Part of a small language model's weights.
Size: 10 layers, width 384, 3 heads of 64, vocabulary 2048, 15.8M parameters.
Architecture: LayerNorm before each block, learned positions, biases, tied embeddings.
MLP neurons of a small language model. Each row is named by its layer, matrix (down: output weights) and neuron, and shows model dimensions 176-239. Each number is 128 + 32 x the weight over its row's rms, rounded and kept within 0 to 255.
A block is one neuron, or neurons of one layer that tend to fire together. After each block is what it responds to, as a language model described it from the Wikipedia text at the highest values.

L3.down7 [101 110 167 133 115 135  66 151 167 150 174  52 154 195 119 148 125 104 155 180  75 161 119 119 153 136 130 165 102 147 122 132 168 153  66 153 179  73 111 155 172 160 166 107 134 145 104 172 145 126  79 157  68 138 160 118  74  35 178  97 108 140 111  82]
L3.down238 [190 114 128 108 157 117 153 115 142 138 161 124 115 123 131 147  84 122 151 100 128 143 115 131 144 119 140 121 119 100 125 108 104 118 101  86 154  71 146 152  77  78 172  45  79 133  92 164 119  91 158 149 126 130 104 167 190 102 175 117 101 104 174 104]
L3.down634 [138 152 198  70 166 149  98 118 190 182 202 116 123  83 132 127 110 121 170 156 107  95 112 115 148 218  86 132 170  84 143 129 166 137  97 192 117 122 142 131 149 168 139 138 171 142 100 179 125  89 131 143 100 131  70 117  71 107 173 110 115 104 142 100]
L3.down1354 [147  27 156  86 150 117 132 110 115  82 161 109 114 122  96  99 116  84 112 107 155 107 109 168 123  72 124 155 122 117 196 158 138 205  96  68 129  92 159 149 127 102 135 146 135  93  80 130 138 101 142 156 120 152  69 124 161 161  86  98  67 143 154 149]
Responds to: Final or middle subword pieces that complete a person's surname or name split into tokens, such as Mc|Cull|ough, Good|son, Larss|on, Kidw|ell.

L7.down1149 [167 143  91 114 128  80 133 160 140 102 142 151 174  92 121 183 141 121 108 171 183 116 126 173  85  94 148 171 102 112 135 111 123 171 135 137 116 136  48 194 102 166 111 123 141 120 105 112  45 154 149 111 127 125 150  45 106 150 129 166 110 112 128 112]
Responds to: Commas right after the day number in full dates, mostly birth or release dates, e.g. August 24, 1956; also some date digits.

L3.down790 [139 146 128 103 104 146 139  99 128 171  77 149 127 117 178 147 127 166 187  97 131 131 105 102  83 139  98  98 145 132 145  74 172 106 107 104 186 136  99 116 140 177  60  52 105 107 132 165 133 127 210 101  53 102 128 146 107 184 134 164  87 183 151  96]
L3.down1056 [151 118 146  37 126 128  49  85 121  73 142  91 176 156 126 119 169 132 156  84 152  89 161 124  92 135 158 132 178 133 117 132 102 134 114  87  88 164 119 125  96 105 114 142  66 103 152 125 158 166 186 135 134 111 113 100  88 110  89 201  96 157 107 148]
L3.down1119 [ 77 128 119 176 124  93 124 118 139  84 139  98  86 154 192 167 198 126 113 144 142 137  94 122 155  91  79 129 120 196  64 159  88  58 137 111 175  91 102 148 134 121  70  77 110 138 134  84 205 122  98 137 158 148 199  56 107 131 110 198 109 116 136 141]
L3.down1272 [123 169 164 137 110 114 150 102 152  84 148 114 160 178  71 160 108 114 130  92 209  89 150  56  85 130 103 143 164 155 131  78 136 143 118 154 143  63 111 118 133 117  76 135 117 145  84 120 142 139 150 112 118 126 114 162  91 181 136 113 144 118 137 146]
Responds to: Leading digits of the day or year number right after a month name in dates, such as March 29, December 2013, and June 1986.

L5.down56 [ 83 165 143 104 124 118 149 118 166 113 151  88 102 131 109 107 137 173 136 123 159 134 186 104 137 146 140  69 194 158 113 216  69 131 147 125 157  83 106 153 133 156  79 154 152 128 137 144 170 144 132 108 183 117 105 177 128  86 128 125 141 149 208  62]
L5.down83 [143  94 133 131 107  78  83 151 202  89 137 130 201  99 124 128  89 131 128 127 149 124 152 138 110  79 152 139 118 109 150 130 180 163 188  86 121 135 180 109 105 131 144 105 112 147 111 146 183 127 110 135 123 168 132 133  92 114 120 131  90 169 142 116]
L5.down96 [146 130  81  99 142 121 143 124 147 155  80 143 100 125 143 128 128 143 126  82  59 217 166  86 144  57  98 177 147 133 149 105 129 153 161 104  91 119  90  80 155 129 114 177 105 182 170 149 131  98  97 108 136 150 161 132 114 109  92 155 157 172 153 102]
L5.down106 [118 105 136 126 158 113 121 141 128 161 105 128  74 124  95 145 160  84 135  87 177 106 123 182 109  91  79 165 109 131 107 103 120 120 114 167 111 110 190  89  62 107 197 119 137 126 177 153  99 151  92 153  67 121 180 119 131  86 147 144 119  48 132 116]
L5.down359 [153 131 183  96 100 117 104 137 226  94 126  96 130 152 159 128 139 116 182  65 161 110  87 163 134 149 150 105 147 137  87 129 104 154  73  60 158  95 157 171  84 179  64 135 156 151 127  91 148 134 162 103 122 182 160 160  93  90 142 112 114  88 113 143]
L5.down672 [166 121 148  86 112 142 106 101 117 111  93 117 154 120 141 113 146  51  91  91  93  73 139 110 105 114 129 118  92 100 113 127 106 161 120 140 121  97 179 200 177 118 127 132 131 150 126 125 140 104 107 122 161 186 216 134 155  96 213 146 139 159 152 132]
L5.down832 [135 115 105 160  97 168 148 140  98 167 108 150 219  88 157 132  98  90 138 111 123 104  94 156 172 113 171  77 151 122 111 132 156 146 122 147 119 106 143 142 127 149 106 149 190 145 131 116  88 145 187 115 161 181 109 135 105 126 184 161  40 127 157 142]
L5.down879 [127 114  58 122 130 130 111 129 127 155 131 159 192 108 166 165 118 157 108 140 143 192 144 148 112  93 111 168 126 111 133 125 136 204 100 110 123 129 177 134 155 145 153 141 164 123 121 119 157  87 124  86 147 159 216 136 148 145 110 130 171 148 142 153]
L5.down915 [157 144  89 191  96 146 147 115 104 166  66 106 153 140 122 148 151 141 167 141 133  91 100  96 115  95 163 125 133 136 124 163 112 133 139 126 134 159  92  98 102 126 103 121 175 171 128 160 135 154 128 154 153 138 187 140 172 141 121 102 104  77 112 110]
L5.down1015 [123 152 193 211 129 156 139 150 115 101 121 117 189 154 172 154  93 104 149 107 149 170 172 136 109 131 106  71 101 147 134 103 118  79 168 131 118 143 104 113 103 185  74 125 141 152 147 106 137 128 181 137 122 140  93 189 152 156 151 122 169 152 166 175]
L5.down1022 [135 152 140 145 110  91 100 173 124 140 131 111 123 144 111  69  96 105  76 134 121 159 133 123 101 160 169 157 105 149 128  98 103 122 118 126  98 189 118  85 117 103  72  12 138 122 138 114  86 153 126 149 187 123 145 140  55 154 158 145 139 161 159 130]
L5.down1106 [118  82 103 114 147  97 164 118 157 102 157 149 124 147 147 162 118 116  99 159  90  92 128 100 137 125 117  89 136  76 194 206 166 177 163 108  84  71 169  85 119 113 107  63 149 164 164 137 125 127  78  95 116 101 104 174 137 137  97  84 118  81 124  74]
L5.down1170 [147 114 126 159 118  94  90 126 117 122 128 138 123  68 122 117 171 107  79 105 141 107 152 114 153 142 155 103 168 105 148 104 136 139  66 134  63 150 168 112 120 153 129  84 127 140 126 165 133 138 128 160 146 139 143 112 139 150 216 139  90 111  86 143]
L5.down1240 [116  97  98  81 128 135 163 101 161 153 156 104 128  95 179 118  82 137 114 133 128 139 162 168 112 127 148  78 174  73 173 115 165 157 178 170 139 201 104 151  96 124  74 132 157 116 151  92 102 126  91 104 130 122 107 102 148 153 155 139  86 189 100 156]
L5.down1382 [101  82 115 137 118 106 135 110 174 133 124 123 113 112 120 128 132 105 135 104 127 233 138 138  53 101 107 167  93 183  92 113  96 140 126 158 148  85 134 176 122 150  74 102  78 153 128 157 158 127 100  74  93  72 115 145 114 148 147 151 114 179 161 103]
L5.down1448 [145 142 127 129 118 106 148 108 148 104 121 143 134  59  97 137 101 100 118 125 113 154 114 125 139  87  78 163  78 145  67 139  78 130 121  64 160  54 123 169  72 120 157 130 104 135 131 114 149 100 155 110  73 171 108 143 147 148 119 178 181 142  78 101]
Responds to: Digits inside dates, mostly the day number after a month name (June 2|2|, April |6|), also the second digit of years (1|9|80s, 2|0|15).

L7.down1188 [142  50  89 181 177 151 103 117 100 132 128 189 151 133  93 179 140 135 114 102  25 143 148 118 117 105 126 142 150  89 171 107 139 122 133 159 136 120 151 186 140 147 165 153 212 161 108 157 166 146 130 221 132 141 184 101 144  75 111 155 130 166 191 148]
Responds to: First or early word-piece of a surname right after a given name or initial, in lists, tables and credits, e.g. Br(adley), Th(ompson), Car(roll).

L5.down30 [162  82  93 105 129 100  64  80 108  97 137 152 158 158 172 163 177 128 140 102 101 149 205 136 136 140 176 117 127 160  99 109  92 154 126 148 184 131 149 125 121 182 140 141 147 187 127  94  51 177  69 175 156 105 143  61 161 166 138  91 172 138 157 121]
L5.down45 [156 157  93 106 138 164  97 105  98 161 112 190 121 106 115 149 135 100 108  92 137 112 141 124  81 123 187 161 189 201 199 123  98 143 151 133  91 169 124 139 146 137 125 145 134 150 176 100 208  58 159 166 107 188 145  83 152 161 124  87 143  82  94 125]
L5.down153 [115 121 154 152 161 152 199  82 164 116 100 138 167 171 100 132 118 110 146 154 155 127 141 113 124 107  90  72 170  99 118  90 150 119  91 110  89 111 100 117 124 106 109 146 123 106  98  73 143 129 128  57 138 125 184  97 168 159 121 128  70 134  92 140]
L5.down260 [ 99 101 184  93 169 134  92 124 116 113 123 101  86 119 150 134 198 161 122 108 128 169 137 113 120 157 107 127 113 144  95 139  75  83  94 142 116 171 159  81 152  90 114 136 111 157 179  84 188 109  84 145 116 124 150 150 165 170 137 125 125  96 145  78]
L5.down329 [172 132 141  82 146 110 179 162  62 114 209  80 188 130 102  70 150 142 144  95 228 146 113 109 150 189 132 103  85 140 150 125 108 139 120 117 139  90 126 154 137 148 137  93  61 179  75  72 164 127 129  75 148 159 113 165  77  96 133 147 127 180 134 137]
L5.down404 [203 114 111 153 172  73 114 130 148 194 158 121 138 174 108 124 126 107 139 132 107 129 113 177 128 108 149  94 140 118  67 121 122 119  97 122 142  64 125 162 101 121 142 175 125 150  98 137 112 165 117  78 177 141 131 150 115 179 138 136 153 143 109 142]
L5.down558 [146  85 160 107 135 127  97 174 182 100 130  91 119 103 174  90  98 121  97 117 178 127  93 149 166 111 132 123 107 121 158 147  64 151 136 161 191  68  97 176  68  97 128 140  83 135 156 111 165 185  95 110  97 153 111 142  50 131 145 175 137 114 146 105]
L5.down568 [148 163 189 116 165 137 131 108 177 144 126 158 137 103  94 113 110 185 143 155 109 110 181 161 152  89 142  87 101 106 114 157 137 163 109  87 129  56 172 117 139  72 171 111 102 129 110 114 161 152  85 145 114  87 131 119 207 115 140 125 126 104 150 113]
L5.down908 [171 121 124 101 137  99 123 153 179 161 147 142 132 139 135  87 109 150 132  98 140 182 131 134 104  39 146 151 123 161 163 166 187 133 135 173 134 121 147 104  94 123 153 101 144 111  84 105 112 138 100 183 123 136  85 126 138 137 130 128  95  98 159 151]
L5.down1076 [148 179  95 103 101  98  94 114 144 167 157 160 152 108 130 142 127  95 166 111 134 148 107 140 102  94 126 101 112  75 131 151 127 109 120 114 133 155 106 161 132  91 102 116 140  98 160 154  92  44  51 135 117  74  82 163 141 140 142 125  96 149 151 143]
L5.down1082 [161 108 121  97 135 161 126  90 184  72 105 208 169  96 132 136 101 165 108 127 131 154 171 148  74  75 144 119 117 176 158 110 100 176 163 102 132 116  79  60 138 143  91 121 176 126 137 130 149 137 124 182 140  93 201 129 133 170  91 200 133 100 202 135]
L5.down1172 [146 168 109 137 149 104 134 118 150 120 176 173 178 115 188 101  91 100 144  84 160  66 138 165 129 123 139 157 112 114 121  98  79 151  87 164 127 136  79 136 125 139  92 118 112 133 133 109 157 148 137 120 124  37 138 189 130 132 134 136  75 135 122 199]
L5.down1214 [202  52  75 137 143 145  93 161  99 128 158 109 129 104  54  81 141 125 117 139 129  79 104 119 100 139 187 137  77 191 116 124 149 131  18 143 127 108 140 114  85 144 135  96 153 145 124 122 163  80 163 112 150 126 131 114 142 157 106  90 124 161 189 189]
L5.down1275 [175  94 135 167 126  85 124 113 139 155 126 143  72 126 166 142 115 126 133 171 111 128 160  77 132 148 170  81 115 150 131 165 107 130 112 130 126  74 149 158 158 211 135 121  82 158 145 136 161 136 186 117  92  91 122  53  85 108 107 146 142 102 148 126]
L5.down1438 [ 99 110 125  95 129  95 147  84 104  73 157 156  99 163  67 109 140 102 133 135 162 119 132 109  97 175 146 104  62 139 103 155 201 111  65 133 187 126 114 155  59 160 155 140 120  94 138 130 195 102 108 116 115 112  38  86 153 107 143 111  73  68  55  99]
L5.down1441 [166 112 179  98  85 132 101  91 116 132 143 114 143 164 102 117  65 138 108 145  70 151 118 135 150 130 148 144 148 159  85 157 143 127 108  98 159 158 192 112 128 105 118  88  98 155 130 161 146 112 124 204 117 156  72 110 124 103  66 138 137 128  78  71]
Responds to: Final word piece of a multi-token surname after a first name, in lists, tables and prose, such as Walk-er, Law-son, Sut-ton.